python train.py --num_key_value_heads=1 --norm="rmsnorm" --rope_theta=1000000.0 --attn_scale=0.177 --tie_word_embeddings=false --init="uniform" --init_std_o=0.0294 --doc_mask=true --train_tokens=484100000
MLP neurons of a small language model. Each row is named by its layer, matrix (gate and up: input weights) and neuron, and shows model dimensions 0-159. Each number is 128 + 24 x the weight over its row's rms, rounded and kept within 0 to 255. Numbers have three digits each. A neuron's up and down rows have the sign that makes its largest values positive.
After each neuron's rows, "fires on" lists the tokens most often at its 100 highest values on Wikipedia text that the model never trained on.

L8.gate79:153112127136148088149118149101084116120119108133147155108131135116111169114157153160140088129091144159192131170140139121137118168115113110147128140093106151163137133098144107133147145164134150141162094156138143156111102110152107112143101101168136157104136120146130060105140125128123134114144110154102175126134131099168125140167159102124158142115102065118159120154125132117140158130106124162166106131147144110105121111125116129160117119147147113206127149137095155122111189118123111
L8.up79:165127126118103114146100133122158147097103086134148128133131109085168089126159155154095105124137137127123154118176130124141127151104116108135094166119119085121108151137148133166123128190165143116125090111131159118126123108097094133193087082090083096124126115109111159168140095151098141093144089116143136118126114098121145099130119110160128123134144110090163154152104129167132153146127125148114131110163146125109063115128122114105168107135091119133141101087114150149164134109138132
fires on: " was", " be", ";", " |"

L8.gate298:125158126129132106164098119132104101087128118135126144133137144106118131127074129128106125167164113171122153122156126095133104106146144127148114137092113098173113125172126098135175113128148126133116125099150142128141094141128118154162098123065129110094103078090132116107192102147133089129113114147109102055116119109115139132139121100128111144124119161130140155134123156140148119150151105121115107106078154106123148101157113130140117140153153133172151091146137132142138194192123154
L8.up298:157150076098135142157108094095096118123095168142131154127148136136149100093091113138135125149187143144142152111121149150081124132124117129145115161096100130154119104160137123120120106111127146136115154129118118120145172164165137160127116144107151115134062110111092138145153141117155091141142115083173133119121125146147125130145101142132135146126155099164139127157139109060105200122135111122183119108132141128129160183135146120096093104122110137121126096121064142116136147131146130
fires on: "'", " in", ":", " life", ")", " mi"

L7.gate233:150099101128066100125112156104129089124152092098126133085119125099129108142141088114136148093110172155065145114142131127120116103152133128120169125067091107135107119116138133087157150102144126157163112158132130111101081115156087129137137093115120112097112116145148047135151139118116133066123139118120109100143135131138133136107094175118146121137130140121146154124139127063127102108137128136104095113156174124181123131106142126142119133166133107099142126138121115142157109134122148
L7.up233:143161151133166142127142110158125165166087163142134123160099085117132128133134117149134143119096170093135155120133107139124152134063128130176109161126131146149142161185123182111148113150153153091123125108145133124066107155130117110181092126160144175094134154134103134155126164108096132117126119148145107133113108156155125097127130116129120146173134098187126111095119130141175170157171116115111125105146140126101133154166154127119132107079127106134100127138117135124121135134146140
fires on: ";", ":", " and", ".", ","

L6.gate133:133166198157160119172107080115083103152117140103138137091149150143143163102130124129135091110134146096110136108135144127128102101079160126136152136143175147157102146119186128124163146122122112138135129122168145133125099118167129155148120123153096099154111121182170126129132104133123157129116099098130123112149155119154127135145100102112126107115128163124115079171157159154135150153112116125086126118133153132085155149148116124121111199114113143117122116130117159082105106168124129
L6.up133:119120096136132113109165110186128154093094121088123138150143141148153139118129119104133139139117152087142150159157111147139081102122132123112125166128129138137092136100148143131126107160099116123092117125125155114130112097151173095149107145115139089127120142126135083143102134145138133126139151195108136104108151129132155149134111134110099136129205122127084094139140152122170089149171132101143155151144102131110136097155104144134145099112161130117103125131179099081085109192114155
fires on: ",", " in", " (", "'"

L6.gate247:137139107155112102182135142102129110149132154121124163111195101149140111139151131122088105144100140128109107119082150099139156100152138102147152140147109157113110159128143141146145119123152118101150109103125151080110124125141104187108172139184120118105110129160133079146124113132164143137139140121096161127129113137166166125119183118099143169111092124144169133111116126139138122116136099179116119144162127148140108151145118173101074159102121143113147147121106187153107122112144152
L6.up247:111118113124177124107141112142135136136132112122146157109115152110128147113119121101122133137078167114138137168100106157123126151124077124164139133108148096166095118144138082104160146122142142111085144151170129128109118158187117101118163105137111087146167110137128122104182145123157129099143118099117111133143135114132184118157153101146154157125096151103137108118137151177148167124141092154094090149123129123133118059145172132132149076085126159117133135148143138131133116169140099
fires on: "|", "\n", " /"

L3.gate77:165114110136115134143107109171077097138137148115077125137115129154143132110135170182126108143090111166116155180128105121101103090128146116132129110112135126140142087149125151120145101126119111061123115109141154118135115165117142141093128148100115127132131133111158162166149111134106125149151132138140141102164128111137128110096104109144151130120117185155116181093129111156142154118112055142134139094126123133123124122167159147122079089181131162142101092149098125145173120123155117
L3.up77:096120166154128085164113099101111150090120102177148157116152114087094117119127075133110146133122122127146159118115116136135158164161138137079152121099133084118130107140160132170105113108090124100118097111137126129147118111093162148176104196122119125150167089121145124098122151116150110112118118177135119110130133126125138142089148152135095111140202141133130131141148136129152122141087141074115160125124103108121122146150146154123114131138114154096103147125181169142113119155113118
fires on: " in", "'", " into", "s", " under"

L8.gate294:130139102110144125133084128120097170179131133123125151081178129143113128104111126184140113114133120178158146131113152141140143132124126162163125088096172182123110131114149141110200167118092102111150154113145096171142118114128151136130151109125121127140160111138157115124148066160122134125120156094144100103159128146113126133101134114110158160128115114156158151165120130118148141086144107114167082109113109122126142133121124129132041149155140137098117140108113108152137131117130152
L8.up294:144147130139132134116184145154155140137112102099146116166107121127103140149180098132112102152144158140134149146102115094133185167118145109152121142118134143124149113171127143129120155213170132117143128107126175131108106121110105121194089130104110130131066108114115152082094107116159150124110088081162122132123136140126152145116150133144118107110136143093144127160123128121151141155098112110120095159124128145153134165122148143106152130068169146159150124157121145130148143149120102
fires on: " became", " be", " being", " were", " was"

L7.gate73:143080143180126159140136113109109138117101097157145147092153138104148194151108124129137159121153122135133127117144117153110141142113115115115127142104101144152180111123117089122128145137044137181113117127137139148147140130203123158135124129180120118135127074142086121148127130149147150127089112093129120129066112114145118133118119095153109113111119120079131167138110150107129168097120100129145135116149124109120120152115118089135114155142159131168133113153107081136108101160123160
L7.up73:150144087168155138102114096124115140137130134142142144090144135134123123123140143121116111123128103121146100110131127130106116089165137157109122119133165123142150118092145109131147075169104151122114121133163172123107112121114130163154145141154138085095125143114117106123108144127131120128092156170174104133144126105118178141150107118111120180096147100112116172164159148136151108097076123134139093137183127122092108125132173156151113149113156136178141132136186118085152165074102158
fires on: " in", " California", " County", " Los"

L3.gate93:103129111149149131099149125117061118110080108152129148134157164108143105096108155152138157096090141118130110077127182117103132111152106115160134149075149142153135118128121109137106157121125141129099140138148144105141093146149168115137158164140170144098124094128113126150184123140141118107104126135179127120145158166090134117091146102122090174116096140119129175163176158186148141117098132121113139112090147111125132162103122149134109143130155140117134144141149106141112130128082117
L3.up93:145169105194128163109155131095125154113101163116115112119160103084084121152128102119123132119126116096117081139130119139114149109172182115129115135115106142139147126132153072133101168153152158124125121110107103108134166107144145072126098146116122113097118131125090117127103104143173141087114141147103151167128145120116121163146160136152090160098126102138165128123124171135128122162103110147091150178189103120162111145120142121078122132142146120138099100105127129112109113133149116
fires on: ".", "-", " or", "'", " for"

L5.gate162:125113154092165130136125088125122113145106139130117168163140124182128150122149158126103121160109174120122121116113140153120151083088153155164136105123139132169099151139176172176152133125155086125147157115133150140113112122118109166158161145123115074095112135150080122105099113134150161142095112164118140114151136119132151097103152090144130163120122147126135115125126095125108115106115112129121113125116164113077147115148161055154111115135118146128109148146110151100171113135074108
L5.up162:152150091132117095104183123123138176165122191150158150165132127136140107142145130115149118134094142149100088101105112133147087115128149159128121114128134151128108105120135185115159140153096119130135142104146113138124130140086120105158129138127121187155171179113123154123098116112124127131129135131086108090101160136111188156123120112113089144099125107098171136094116138139104125143110094099142100124140136117101138131159077124127149116146091135127088087151113133092078093142126130
fires on: " was", " is", ":", " lost", "th"

L8.gate277:069116135142156118093104144116074124122121119129152138131143159122114135125120159139115128110150112125116131110144156115139104104121181119163102110106147107180141120145126069124135123135140114131162154141101162117124100145136102126140135124102138140121096113111143128124133135138169134166115138145166150112123090115117199172094142105142089145159102089146158186151089176148119189138089111149118107104154127079107126136169139128157095128142168119110110131113136109116131156106091152
L8.up277:105141154135142111113155128137118130126091105131109158120110159152097129169144145112131122093143141125149174073134123139128188098128094138147103084117124091107104114143129138145133140139111109129102146125142123126114139141187126110185138101161126139128111108158111134156097098189169131154134146129158112152141106147125118135083143145130125152120162115118101142092124129151186162140114152149130123140108144129088135168126108087110157136152132099061161161143098110097151122111182145
fires on: " of", "'", " |", ":", ".", " the"

L8.gate306:118134103149147172141102136125129132119106144150150083107107094120140113159185132149132133097149168157085105118129078109090148141179147158130124111145134143121162092133153115137155156173077047090105170149106110109131148155160121122095153124107096153104094136127130140108146110150118110111132108126110126109155142111102150146114109133139082125135156134106128128168129170123125119108143127146080124125123089128128082148122163159122137153162149156159105127129132133142141165144098153
L8.up306:125085163140161175149101132103146176189116104118093101135100124119112150106145140110089133103142150154106128140132123127112149135102131176107121100108118105114123119153106112152183136148093132116135111100121125147113121152091120149168152164118090101120138119141121129106137123105066171151105149145094127116146174146099138112117170122124151134127123152100124127163118169091121116163060157117142105120159122142160127149114132087138146146144103185142146131134156112122151122119090154
fires on: ":", " April", " in"

L6.gate6:130119141143111176101173145127089102140108096112127119107116123160129098145139104167155100085135172114125102155132114122119132102132124107125170104128100136125131117106153099087088148165136139119134160117179143122130077126169179087174142126111111135143100135166147125139109141124118155098122129127131111167145156111162144109148125126070109118152112131134153087152116156109085128153130181134145130109156094106135114144074123135093156112105101124081131166116140134093119097130102110
L6.up6:107131081128121107136125135141134118128115092137141115125137114115191122157114103161100124118109138112128134116115156161126137104161118133112125191090100046116129105142128153147086101096126129121116115164167133098112115143131144108107122133136139112091149156142170149127109150148177119141078135108120163121087152113161141111165158148185133124117154107147107127053167134159158113116115126114122166117155163134106110136134095122130138146075117109094162144113111147125098118120132120
fires on: ",", " and", " (", "'", "(", ";"

L5.gate61:131128113121116139110085136094044127146107166103077189116129164159140115118115156155058113108089147145110097155115146103077148112126189145126107129099127162120112121112131109146124156093137114131150122127124099123132113148124160118114168090158162127138167114149152124092139137126133152134144125153129110105107130118112140152117134156105127139123152133129150117159139141125144144134144145148119137105131158123131108204157135156113070145154097155092140115140106153148111162105143143
L5.up61:132113105110106099164116128141140132119149114135118138100110144141126108161092134097135112153130122120131131157152120166145121120152104113129150143130085161139171138153169110155078144134135166127092118132104104085099129131146140084140094139124146120102123123154136104113121132117130137094137146140122114073129152146136151107132130115131120122129145115105136104076106135117145150125128141160044081164080134160188106108181117147094124159150088135141174162100148107133073136152157161
fires on: " on", "ear", "\n"

L5.gate207:115088143093096196118110137126131096110136062151129122117152128137102129091144130109136095098127102092134135124131119116122171105134128115142158110138125152151134149113158119092159116120118103086082103127129133109144156116140142110124112180127114113104125095114106124119160114134125120063116132138139088139143100100080131129085074094119120137169106130139119131133171131119133118117129130156093099085156131081130119127104139128085140155115180121092103145137080133173140132112174137
L5.up207:112142116168121140146091111136153187105152125094138096091151084124131113156145091145123131111132118100143110168101151091138120103153128160131142172139164153135213101117132144172161151098074113171111170124121100128105179117117149144148125133098108125136168136111085098132123115136115113153140076131124146129098157130075110126101156102142123115157127113136135114182150126104118135144131148178120102153124121141096121133166134150127154135124095130156140133139130151125108123138127110
fires on: " over", " since", " time", " in", "of", " off"

L5.gate48:113151109143108132084130137073153159093098130158140167162164109183095145176145110152106146089129153096124116118136168124161155139156126152126114154078128117137108108128124130111101144130090114133117141106163160127141118111153137180141136124111120133131130114125134135123177141153093125103123164120126061117167158120151150125154151106091120097125093123159108124156152143113153132114154092091142165128091139164135144132131110138123100157100125160134143129133169108092097085142119164
L5.up48:103128099090123123135087136149103106124094141150131124133139089121101135131151178115117145096103135118131120153152128153124135167168118137097140122097156115142162131160131148136104114099131143147130134182134102126141133125095136097118109138140120116156111090121116144163150150158123134133095145170097144168187147099128139124128137132119145133129154131148160146152130137154130108191130119174098113094117064148130149070129130145159142173113160097146148155056149154086135163153117133
fires on: " of", " as", " up", ",", "'", " for"

L8.gate112:156140136146128161137146132178129143121084117141133163101088126123170112124152131120145123123095171115170176115083137127115107129131174131134128113124135146132125103133164147089119149146115070095125149154137127085106110112139170128117140067112084081133136104117090123120113160161117119102152137128107115132132134106125119103104122121119108158101139146151138097146129157136100107113143144127103126131155122101109175126137138164093149119120133146144087107149114159165135189182062148
L8.up112:137095141134104112146138091100113175172101164122144091143123136072109125099132140158117122133155161144140164110126143114138136133117143187137116168100131119143113082103126141174153126146124162109135104198147092121121171138146098131129083139132124119111131176084115156103119161112133090195128121113151122151115143112088095101159107109122114100106132129145147125132114133150160114173125148138144136131124123144149179146148128139141125140173146117122101130120074116166143150117102146
fires on: ":", " named"

L8.gate163:160146155168126160143125096110116126124063114108135147094165133154094168118120144096121104123091153132103148120150100078121151113106105121153119097084141147143109123178219170115125152168155106150107113102148139148100150167123111143166149157124098103115105163129115126153101097156132142128151143122128112131134113136155140122120113068116111123123121126130147150132092137097118138114157108105157091133088144110099161105125155078137109128141123107132100135144111123129149156148103120
L8.up163:110161169069137153109140130119091167159113118135176137128136165116094159101136115106146108110114158111160145100143111107118115151112117102123116089123180153134120126145136165108105140157128140115113113145159179139138102142111158121165126133106132164131147175147093109075137090086147169112137132134107113174105131105143129097116138118133117092133180116139131131121122155103092099150100173122154156141166102168117113094124134086128100120129125120128079124111137157124125136141108076
fires on: ":", "th", " each", ";", " was", " m"